From a checkpoint of a small transformer trained on Wikipedia.
Size: 14 layers, 4 heads of 128, MLP 2048 squared ReLU, vocabulary 32768, 77.6M parameters.
Architecture: RMSNorm before each block, rotary positions, no biases in attention or MLP, untied embeddings, capped logits.
Training: a variant of Muon for these matrices, 487M tokens, 3477 steps.
MLP neurons of a small language model. Each row is named by its layer, matrix (down: output weights) and neuron, and shows model dimensions 0-169. Each number is 500 + 50 x the weight over its row's rms, rounded and kept within 0 to 999. Numbers have three digits each.
A block is one neuron, or neurons of one layer that tend to fire together. After each block is what it responds to, as a language model described it from the Wikipedia text at the highest values.

L4.down206:532488433469458539503485491420363515567527522379458508508453498453408510466406537525412592525471476474464483502501587509558505558545567492480533445477408555504580513527454490503465581482501483544521475575395487452618552519540489521474504447500533565498407464483515452538510507558523454619480574466416502483382531573533530514511500528451490476480476495594458522513519451555492416408452518509601530428604461484454388476430524417518538531467468511546524507540410512477514548437459522422566473440455473534521600445
L4.down347:528527382468511523549562545420517547412473509633518444527575482481474466496549451552438463598523523545510393435534451545445424532556523482537506682433410492541608503428527536448527516433529542510586509521485552460459397448583389457517495487467593500516462588544470541613456437474409506502576500528466538449460492517413519494545494506537494528563501530518521470519428450530475499563480523465486488411472527480487547545471564495561483634456488507504435506471564489533598497564512510501595489468478564530484411418
L4.down487:496568475502477433561542511463514488548532521544518594504460527459554495448535467534445464422532517539529470478549482474420477480475568457533434501500453550498470481541489459527494512498542526503517497475539514538598472525524491487552433555511438518485470491482528593506467462486480510480474434562503495508494487417484462538548586567468499527506494452517574503450489532602586528504471513561473360488566478523571518400481522421506491490496554500497476435432443485455533467470566474468453540542573454500544588459
L4.down536:550513436465575511558568581462469577397504534477492496460479525456511535440490419511486424411498488439486507420518380460528406483495412504502472549498551535538609440481567489536537464545522508469491556506485570520453418555540403531549442475532554488512467514607497520576486487482601653529481475556429547475506575473392449413534628500555492539568567449479568449585536508525508524467465569512544428493541493550545571463430512424531417506451482562476466592583514492499476566555450456478493483472477454535472495531
L4.down579:526607572533516527552470578600537448442523420493525491537458505431501426517521505535428502416556475418498443431514570491516438491423521465506462418419518513530512540532449522478545555405516543521589495521596513539433433429468451421525511471476526525454492498435487505472466486482446380455467525466484486468436480435441413593494535547573483548440515516463479566543502594551552461429548524464483516493510516583468474479567566467521557472437481570548548459407525520490501513625575588538474489545505478501491532574
L4.down1326:496498427487453476480495463502516365482525475438560481501480496563484447542524447509541501495467501470482535352529539467420583452497515514494583547446466525537462476539504601560489533356426577586443519471512453504546493507531511540513461586552464516568525473521482584457465548500467499554467566443531603528442514546499460528487440553400598526533465543629554530478474395553460421515534445459462421453370519497398414518456511581546524432418514458471555498574470609443520554468512475525529582530529578428465499496
L4.down1446:493585453525542537437480535474382582459558548465598517575537509635442474522430474562525521468463435430460488457554513461479419571468480470520609464471488534436521432555499477572556567461482487470553441598495495470474505510562448552470493548548503454497432478453498482474570420561502483518441522478462479563513441451538437536530499535505471417474526479461497531482435487426523454527558406522530453464518478494465432615508498465518547480538528517531470557477556423472556517670453501453530565468442470530544501566
L4.down1899:474554548365488489477506495470442442491540527486555461562492511516481423421440522482517469472432444451477612419561543439539527503480503530507545476527441489458460515493527506487516493450395479591483542540520446448461472475441627497447499565489427493547564500512494474539497545509524490602572568479550454533470431512500499502571500508453491528506487444594474540480532562555479510535568438557462503427443445527428390377472511462430495459549511411565541591442433505453526478352518479532527516449426488454434572430
Field separators before values. Pipe separators in wiki tables after a score or number, plus colons after infobox labels like Party:, and "of" before figures.

L6.down781:407527409396537525511616507550442549518538572574551492519452484455455463484497567477491441407565500546640464511499627387480434397480497522440511404556433480448584430473473423485476420473443531541502500457509489478514494455533437613424513469555462526490537550584514430534501565491614502476526491474535496464513518480636412489514407356392534439596469553508504487506565551555509451533448534530568550517534471545464542458444460566565477495470506523566536469526601504491431477519424431510389469525532518575464520573
Early word-fragment continuations. Second piece of a word split after its first letter or two, mostly foreign names and rare words (L·h·asa, Sc·r·uton, Sh·ch·usev), plus a few prefixes like sub.

L3.down323:472587561462612553451517473522613507487508512511502414518513510562482520542448515435527449509509476422429514594522536530536575434465486483443503629442441532424548468532434436459494471537482489523416578497549454539506389476482496496503488443532525540522510470532472530541437485520498472530500487520528577512439478512497413610428494441501536503482490571410535499449430481474486390484527421544567447480509542546506516528477456492464455482461372520543510497591531543544534446582514466488538385506511461507451454535
L3.down523:433477505569517419551600471529545509547481566496467468527536507469500473486505517564471467500539528544441506504538439461480469559505454484457423383572499514511510436563476545407553506592465514458486572491455501523498551491510489382529411518455509381582431476576538541524565444470453557434575527496443530489532565450516518516546618417493455456508553521530568426515416538505469577432434450472404466510514413503457451574507519494411505491497462546447518489472468522449496421547407487433585492487482627493484437409
L3.down563:464462589500513421492507511478446477479451424442501470532581460497518455464464449484481480425579471504464507503464493463512565555588558522363511528461498459446486465512503497525531403517360500492478542471520521538504505544514444378522507493520569471507579425491488449500571516502534566516543482426504607509502421523469535561528485495503510456592557491435463527487544426501565481466404575612450543512476399488532540520399529540541510420506481428409509470499495444482514604473466532515468485475428428551517492566
L3.down848:402497407387546485568480541520459479524465513466428492503448552449435517528493471460451534614509420454451445580562444602471474463494477497437447447515470564428447588527428362536505538446501515462393500445446486563555492547547461551560543501540479558475564527508589598462535567476400524526595448467460495501552548529519510483447522457489557499552579501527503486500543484615536564523562483519507491554483457497516471532537556452505493483623563556494485615496523511600423539514497565497499560570570479472524497475
L3.down1440:451517528432515457497473503523430411476469524508580433457417364460502518560531416530499607451501465534501509521586517443505545516460538462389438571552540488431444516505509528546490504468473508481508450490450409646474573451593514497489502532472565471489490546486575494519525537544500521493510504558502469442538405540503506544580459475530527528501555570521470564515536477451504584568476462428489493479476495488462461538528602510530545523527434491456463398410524564544418475525517509477629575514510566418488499487
L3.down1670:452427581473518558500512508486478438477548452495440458499457582532495489555537505564575542560479488517537492480501497483448441491487443558395475472536599506414447530436406429512486547453430462567471437506453488549578492496514528582364495550478553589379526501554485568532511524478466508503647654557495561413492518504511435549533526462436503533544415505415539529476514470507472481482516445522541492540447484448540485446464527537518548486440537563556439547525417518445416520502449421430516499510504444419508495497
L3.down1821:528507488434532392468463479555567490515541492573438476557466579512518601466533486422520542552528528455417468492379493531519544464467525543492458518471644500432472525522531567546550460512563426492470429516451492542502516500437498511512556449520502549590491545469532430483416526504481576561604508545499544506487422504453496534507513543526568466543468439543511466521518480522568486509536498489460453462522531501499433527494528420515493571472467518509524516498519494515449502446524431451547510422408445510493483571
L3.down1964:482510544515433487462506514476466473553457509488402494481553540461528596446515513384436455457630540524502467630506518560477540602486464514407499586499574438486448516451417591545591482403485620495515555423522483448508482501520438482549514590471489442543606538553505631521499509556558463512519543566501537541530497503538469599496464468533530505520511412511502566437528480465541500501486478472566478443486491424573418538497575583477473441528400540429495469505443510511444489333494388571463509436480461386495468488
Al- name openings. First word piece "Al" of proper names in lists, tables and citations (Ali, Algarve, Alcester, Albany); weaker on "am", "of" and other name pieces.

L4.down20:497602569471485471511544466513475497524541545611509454567576460533461447545447465532506470436497426434578540479546524485455513454416535527435596469539489539500593471558568526516558512427484547503507531507453510451456412518493454536380511554479469467539478488497455585523442544427605469509512543523472569477440474542556548609593455527582476376471515404429456508495511530491441435515415471390566422463476466486487434551481450502473544609479449497474570465530473537515472518386492429464508564459508419476444421475
L4.down308:460593527507476524453446461524512487561506446553512475432502514433473559546464552503494500500534481541522498464525481514459486505440414669473614487492453478569527411507546468464499533492428520575521493546557540423499405458401499518500398458457521546496427559502496503471511570507566551501495546447433577509469484586531494437493529505454440475423455498459543522494502554427551375467574631546530479435524437551464514512474570613455490590472512497512496519498471443579439518419523508485453578511474535452521465479
L4.down388:530502345556452509509434547496463475569553492518439469502406395553369491478517449518413485580529488474479470460514520497457521564465419442523553500473510550531425517498582465485590452417557532626374520530467567474509521477471544593390484556557484582454522420600495568480479491558484424508531499513451529514515631469510542613461509487577436519525529529563554507515470566516474551471517514515510463523400482441531593551467479531474425528466521488535385415435452462458568544394505489516463521470506522541498437536
L4.down571:405567507610507416484542536486630571527608446523523475508518445444492549484501530453420488505525584460524497414376482471456478507541561558483590462422435592523527531425538507486483484445514542519540542566533516470571553473570476466477485555436450552553463508520463538441460451504497537523530517474516482490558483483382533551541462497504504468489443494496544514407545497471451519423528566588473535460435428477520437507414472501515451456559503512551511424517510494493510480496440591574502448393466473577464502434
L4.down1168:474417472433496453538470358543486463435475524487441509419471434588441578490497521498503469484516445539419517528431497450474459557567562485508488551426513528492545570516406465547599502539515536547449563496457538637452485468474468590453473472496517509533512537522532525469555509497548527436494589439448573548588595556515469449547421467468484559556546461476496429416443514491446515576448521566560434550436495546538454542494477526540464514456475445511540446578359565584461438552517454522508499563573554513519470530
L4.down1173:511605526429598559442508473576490473518527593582489416482514487498544476566471527519511491510535513483577599473400453508486409511576405507526576483563513488533517444631522514553567576538525541558596640491513462518496486524495516420444560514446557420426517531508543484480521476536556470457475454534521433399496439465474390464529525634520462447492505459478434422527482508423468485490438493455498489393540495581574535553505560536454485571415525482505457459550454491517518558545520512451579492539488396464504468539
L4.down1342:555514581466455470553596560504598575476500482433427552481395481515500502498443520521500540486525455422491500481528490581563428479490546459474571541487513495507539500483428523521505522417478492489569481445555547495517524426466483561508493511401476452528469517452500418454406482525497578493466482561486500536501491402438618486456480560456498510463381477550452513517391476529478556520505478493449457548460430408526449482394513523535463520494496491513521485536486617436513455460507543547596541426448553513505432432
L4.down1904:522605478534500502518461513507564443356393487559498421509480500517516524506538511543552533523620580507576496526523470497457488439445451458465483520535519469416522507419465496439492494540479552553488492515507516474470478475556522425459462598496548522467527492584450597431466473531552473446490510568489519478500509493506430585603420550530557532489526493488492419443524503518562426446460389485560543465500500524526441560525483462616479521515483509427546527383449558490577475497447530614570583498480482479430574490
Start of name-like words. First piece of place names, titles and ethnic or religious adjectives, e.g. Av in Avignon, Roman, J in Judaism, plus scattered other words.

L4.down125:463437538540602547534516571358608591561523470537447471435446481550477438502469476492539438490483405437456528559547446430519536477492570472497498570509488498421598531498504513521500457559434412523536514555558490500484472509459497377560507465477480485467577573545516539436465423450505486387505502455513516507479633528555572449500506537530532549430491458496535507445460429503438506473388598463467556463534464491553500537492543499494394508501423539515415613569468517426528547472586455501497462552492573453548450479
L4.down189:468522506660481466437530505579533522484451506465528507498521491471496569493519483419483469496574511537508486528421433417458511368526525516469484526551495527454511598514558495488538520521417545572469553556492461490543401511476508508576549431496434522467461467557545529518498466609571509438530508498468588447573539377535530530545438561466542465556495484507508406582473413405565513393535450450518523465522556560433498503383531525504529449418524524503524526482513509567491416504549539461414504492493443469475523580
L4.down279:507476559532511435466590471396422549518533502478525417449545517528481496494503517495504542532481446472439521487433534536556594581503503525461514466500365557430483539458476473507479481466455450558503560497455439524527513442523512575425495545633498591467459494487568484472473447397320557487508523551502604517616532455440472520495434556590422621510523374417525486501439546468427511474492458517470449532486455537476474523490548536491462533400531586596450461496563485461519556469519406474492431477444474488469519554
L4.down396:480532548520456468487488498530441520503610506453498476425527488454524520504529487528463554597505446513587427473427537462531514441488409554444469510460502533533461498576535559484484589492450518547477558557488534411561495454479519542431547408496526544457498416408481482456554401457458479528469545563494498468407540511420479574499490467508492549523566474460517503403530544414567573519496550461572491503597486570469398424410508449450525582378498527452475424566510524498503552525506534492529553574519516507457482509
L4.down421:433496562464534509513481554452464483496519458517443533472461494417485482557452433473507416509530568438529473461400488585607452577557435516417495506465498474479444436513509464452474531534584588535599489548489455597527418593473509601540558574546481488430506485495550512477453391478445586519478528531477455413444586522528437464481452467594505586466501543501527431486496522469521462437470403593520513528476510503516601456523468525481486434521531519527502479513479528462441510491594404433440534396490492379516559577
L4.down515:438569442554537515523466433426489483547472459451530479562532495459521451551431459482535539424440519500454448494478466637556530494517503471484480573417431577385450486571537544490505516471536455470488468448544372534477429402562445501453606529462466480456520475484444491543520442476416578497567512455621480460531369595517445510448571434455452504551504517492456502530458481439502578441518567510584500610454569465497535496587491475521524488444449502563426451543444567574456533480493440496522392513496469461523460498
L4.down691:514525442542508506408488444384523625484463413518484512512439503488577443494419452486499526457464443512451484655433513480479497515528438478456439516516428533412500576541575493498542506540423434498577531511634483502480490465443493434598553514482543477507562508582620560577488510433509544401483505429446540476465609494558491561516481487511509607418438430466527446461489520507492491438420683511477558549432450505501515646477592507482499515543415528508411486475587513493532557466559449475535472553486556433552492513
L4.down1390:425472495418443408497532463531549583564578471478484431564506616454512490488506478487497499574569470534557546495508462570451561445604480474430495456442565546409568538464497527497608498460488534481505479543453441468548404575502438608544533494527385515456510477493572520515558492530475475440461439568524546433541514486476557564558530461529512434467445452481440511462540547593564614382540593609450509541497413457490499472500459573535457512448462445459474472564542485523417503431490523537502555461497476489428536502
"Born" infobox field. Mainly the word Born as a list field under "Personal details" in politician infoboxes and in "Born:" entries of date-event lists; weaker on name-initial word pieces such as Al, Mil, Del, Lu.

L6.down1536:455505532478509529545388423524521534612520454462591487573485451524410465497533383432431366565511466463456451557526467506481435589469388514448539443482471541512453520508488412470499486544518489553598537518474504446530413545572563500500502471465527503505533600553514525521462517574574521490460517499592529548427506524548489417544528516497551436509499527481403570514457525496532445539408525550543471469523452537585535504454566556473528457469543548562540453564566394503500480483406414508402446534476569542516461593
Historical/period noun modifiers. Adjectives or possessives opening a noun phrase, strongest for Roman (Roman Empire, Roman mosaic), also early, late, imperial, human, and War/wartime.

L3.down255:425513578566609467431423518509511526479431456573577461521498574555463403537438501538541489445524525559504624518556466433483492450492517486564477551493537460484457622502495452493483511441583476466595498450459537541507541541554523437478559530532528470504529503532447561474428476522536554518487464404456526498477435535460479539519551461480472444459466502404449403479538541481569445558596464467507404567447553517491489639598467572424508498627447470511496569438422514601608519572424563495472437521515524479466547528
L3.down520:437505536522427500462515567537546467481525579544555460570420597535571530524524443492502540505518535525572435563530464449505469489503537462442513509512427525454464531482452411530547548465583455434590515485551463414536536489566516520511506576577536411577493558432377508524485470543464532584550470557457489436495506561430475449408569506555495547512501543461558504531522555474506483505497580441534512587588550430407478508567464471490433496520406475507556438552518446470400440540465599516521533511487448529593508601
L3.down637:489438472560487627559555543431513441535485485557532467488530459450481540449541482483565440504476484434587540499596498504430509474510542505558519437550446585487418615464519515535540523472434415513509575495396527481558470510585521512402462481526511485462440486468415428468492513502578558517416488500393463410488473552478414554450551500474497448503444515526458493555465529478524454469567529496435460483464583494495551558438462524559520516483414434522472546473553491516525522517524535640514468534520541527508552596
L3.down974:484537474591398584528510548525510527524455530492528442597546474506443474505536488468456537521546475491489496469561466462492510448529580399549527500541442501414589520591494440482543535521465532451539466454484487495442462519463450470539547447491552533525638507461465545544420510565465453455426536494503574510587507662409520483499553510523522477550503522487472477509500538474556576494498525530455421520478561541536498418478508512400500559510504497516510409560497480438458451395477521553584480469468561456551462479
L3.down1054:497465544561503497463560524490537582476484542600491411530405497400430464517594420470482540469508469554532518514512546567557529398517513511595512488537510505437563607421448476524417480465490620473530509491440486514531501445489419530424494549519413470602584488485422548516546396513549488377436551462468531459473544589486564418409475563500491472469493505466409547497550549578474581525528628468508499511459442472562535481515439538454442506464450540519522540500521529433446415403461478592443492499476517576467567492
L3.down1286:346452504542466483479524557483559455454520482432524401457468539578508579520545522564547500417510552430579453569514521499531455481412499540487429525519539497524498519519520602439590527527456496514527471498426499488509554564499548448542507597531480469491528434635508510461429506583521498463406542544453528518555535543522479442498558438485388423475462554458574513440477492542540476432428488480448511558504459543565540593470448542494484526500397463546495507464571473450387478460506540451454458527449561529540544509
L3.down1358:441447551505449515568523576445462521455566481536470442617452582537513507556676423528496415374517575512579488528541448483509493496489530474437501480458470464513541543483491455469501514466593503494586453487487455426446507476638529571522483481515465461443524492490515569516532497645520528467510468480473548461498461546565511482528489502504455563447439475523596463543469463448452488481504519473533575503488474512519408621561461514552444534496447461461537450535579532506464515515488422549434460521503406519573434590
L3.down1607:392542573465470455445412539526565475408530473466403423473503492508548462540532515572522571492438440447473438542566484461390497378525556461497420512569535496583550439573443498483519373475521418493531475546526505494422435464488464501423457478454552503505445454524426546404555463495552466607529442521453595571438498454539491466487433395486588551385484512449552495535517478535466483436500476556562539536554573517517516616488477559532434528530497604542501508522468521517420441548558587522528456512455494481536502489
Place and institution nouns. Nouns naming a place or institution, mostly after "the" and referring back to one already named, such as town, county, state, borough, club, company.

L6.down2017:546493539434562517518478517525425484557470528466418453522464462420455422462479457528519556432558462568548552482494450445513533495516457542529593495498460433499497482427393492411520430481514496461565564513514541513526556542528473456436540442495553476552478518597532465550534498536520467482539453545543573599533492530453587491498547458490586539541492468499512457514478493542416518379454548539535500559526553469470527430472568473469490471452432487544444562532496562528570608525507482460386513528424450426440413524
Empty table-cell separators. Pipe separators of empty trailing cells in wiki tables, mostly election results rows (Swing, hold, vote counts); also constituency after Indian seat names, sentence-final periods.

L3.down155:397477500511510563517541523516524495551605513479497455542484427474499501602517427446463415519558513510432538546427449528509541475498456475533540576425465527477510563449512562553487592485498508478470523502502537469436525544532438473441503455458483411580533560526588560553439611561434492524506582655533526464396495487522557481447463464386496512631566465660518537468468433533451404469469524525572454574493476549547503477561498531476512424529493529478468444565441448559444505520530495501573544448495531536455451590
L3.down776:440525529489451559545482502457513494489575544604525513459514535474456570498492444529445436499637518546627496562464529524456467505498507410505457483568466467391454540470551488557440469512472499560447495484553451562514539522521584510517570565591523556441521543579520524554446463514490516493516581563500466559455449595614550465573493515444526517527448547549516505438406536443516459368464456541637533434527499494545535405514491529481511514461485539551527483404397427519538476494500599509495588520484495466492574514
L3.down1322:558452536585448481501492551442577522384569531485534463492492473502501512523496481435402585405563519531486623505443532497555473477540538471439489542560544480287448516472493460614508501446492534508492466530478494446386450470457506433477487488545578525524563543539539458522506427600541636507528479552455510438469548509587486527545522527499521468529421446508451555475468552575544557414542598519539527416468529470502446508499493425531433417453499449479505486383414509426468568473554513478507542565485506551482508469
L3.down1473:495535546542562514478430529518588431589502494443521477499522509478432415522493496493546492607521479517473488531585462522464525547470512411501487429531480486511490486522495553564538469557498516419489453515465453425530525503522587463527543466585500467550509494492560481500523527466452508505546585582482484476518528523513542495410417504541438479559505453524533498568457495515463527548581432374563413380524555504591521438521491575510536569502553410542492425512462472534414428448574591609505462531461595550547588507
L3.down1543:529568455461459425512537443541528514444479525453519539435604431523554551605595415554589492385479542518504511476483583522491521510444570534532499478517459506490489533433512534512529470453504508474411465481479459438463392454462515517551469454578527419520586536578539552504428486531565591530511534604533541487465443548510540470461532599473492558513527475529530438549484503514492494560496519439558518498580496500559430447578488528524515605468527532470437533436537439489592484495582418583465512533437493487510481491
L3.down1649:432482442616495469484538516452483594613492478534550526542468484530447604496480438494480589567487466565523494416499449529378443442492457469552552522538449574434529575434515538447455474497440477475418554447519411558401604443505581461477565399556463484499512480548517471434429507611466484475537483555507486440461419550417559480544480559462458517515515585480595485452506486548530435489550516543558607587496505427569502415461481587556463543520501503553526541471507461487421527416405459431417496381496473542503518517
L3.down1895:385467569470445573508436493456565428524558493600535506546524487431424532474420463476482441607480524516473479451521482453552494443424415510438510515597453521473482411503515552484461534515528529500514531542553417589448539499558497478432404498521503454563498482529550397509470546474438589464472510479473539496530493530540592489583432508494532485532414573512440523458431483518457433439453379472606459486558424505538469456499518537454472480469546509559515513466489561524464484469448494565514526460564538477564538480
L3.down1971:490555586547554559470454513496525471461465513476586535470564487434468507548549456477437594486536536575432547460543566490391472472550429601478527482543552433425473411484585544475514563512490485475519459499553500521540498529576498452500425443557546526533500454492412500501609468536542519499508417519522528431409495589460701502455539549475409500460412465632519487468504517523441444490547548462543478469501470560395447499489508559493489472416438489473536428438495539439488557436584509482501494494536541424469523462
Last digit of numbers. Final digit of multi-digit numbers, mostly in table cells before a pipe (2,524 votes, 38.79%) or years (2014); occasionally "of" after "one".

L6.down709:517452458487554537498573472498605450511487540573454475468450468486529423497466489471501515419517502517548453487475469588491549514523476397467510586442553524526554555520558497588532567566510422521516556502531386538440537493488410439497471545489444478472497467526506492579457501412624466482553539425474551493478506510436523474462554531453509494543540455530507450537554438493451436524517431542517644505512423484517480512644493455565554454498470569567436512336433463530505558505513523484450500520547506511548511490
Infobox labels, possessive, word-pieces. Field labels opening infobox lines (Born, Venue, Date, Area code), possessive 's (crow's nest, app's), and mid-word pieces (appeasement, steppe, coastline).

L4.down49:415503471437503587578605509503488472540531537527525496596471516515511522459488480470442551487551464518505504496474429475448424528493541622429465397461505486589522482482513497523447542509499552522482489441500455515520423497525501538412454396497410548506539510473486488532479486450561490536541576511590527501409454563577541485571459550439420528503518493501520503469478529395461482478555549429479518520495551567533512529483571463451390458608457526591438456527550422501466413475498592528559460487503529513462557550
L4.down154:466529415454532547527505543495494429442488519534575466450533447629571457516586478616435553393540525501441495420458528521590517560451496471432466527478479504464543512414421461548472473485644467533575520499443454442518449433490487457499444416554479550526526516505469432498504482609470478527476436536488522437458551525562476514429548508553433505527519427432541495547398419565465451441480538434463496484447492453503504454540488413513454451401504423479469496510519408509493468574586491520456530481527476563509553511
L4.down345:545493507508509499490547503546534522434446530457532514502520480472416385551541512496604473504496633528587553504565512502485507438459543401474520559495534428508544490563476485455561578524489469476562494514524500474500545464507479444532470559606531497540554510483483545520496438472447462552480558586486514532463501504454476477443454493543575440428527438574445520526537521499469465525479508547553409505527531579448453524478404518509470493445479492435536502606455493464524461569469514530505457524528478435656481521
L4.down1017:383435568538460565455512490373523412443446485555478532452407506464588549447461516506514524506538466523465479547503578467453475419459624541522419530529509559472461570503612514514544420417489578440545494532505461494543511466426530449507431507553548507499410448444490393529569493550596434490440563612460435497433540524495464536437496523492497500506432418447468546655555554466487486557422494424372469552562625536459554527506494540463467578489429415453476536496524502457554501533434516505506428463459510527499540503
L4.down1237:482400462441511476505512530436507513533560488488535410467491497505541528536478502567463476479634602465551577466477375466451480447483579518396463449504416564452452512550512428465502508541516608538496544518456574475554447508551515515456417453494507500525523546609486549573589458470497522514491469426510517483490431489500451485521446480561509492550533445532512460426543523487505490434482541544525543516460426528537639455502528405540417468542531544561552457559456429473414536503574450424501478485513572549528528549
L4.down1392:461511423480537428496615589499549510516545553487443445474595411491517586543550436539571395477504529522564487555488478468494495407446614527476469563546508554468512496445512480463559471507510553590518474576531365519560458499547539472474502501505446536498480537489586430543556568451494464402526458587468453485497446452494462433557513470500537473543420471552492483450518505428603522468544442473510523526476471434516516508472427508479447366548454407506489558396410459485495494514526421624437573521558523538417488477
L4.down1408:467495517424498467564383536408389522563536520553478491433471549480562428412448504524416467453491587472555519514434470509454524548516466510544645533546459449515514502518569394520547540541555479592458475479543493483427517512425526601527477530556459453469549539405550512491490497466492452542515509531482397497546430529514403464411479414464489487454441516541480573508484536505494522479415579600407527529483474397593419476511471476469505412577431436554404514529604451488520494454492471513487548597494418485509516513
L4.down1927:449492517550531561486501467444453481470526567585504499469482565527599516566596489554459513511444473558482470513516456481481574467513458488492443455548402547514509498507418520461499625603503510552547445447438597436472422477447453601535438462583510518468495469544492488444494521567596501500433538432485511437498524449497510597475552499463534565591447608579585619580443396513542504504523534511509494552554531510516547536516483480570468540461527494553616488462532464600560453500520510556460528521545507568580528532
Place nouns, name fragments. Two groups: place nouns like city, town, river, County or Highway after "the" or "a", and early word-piece fragments (re, Cre, Gro, Thor) inside proper names.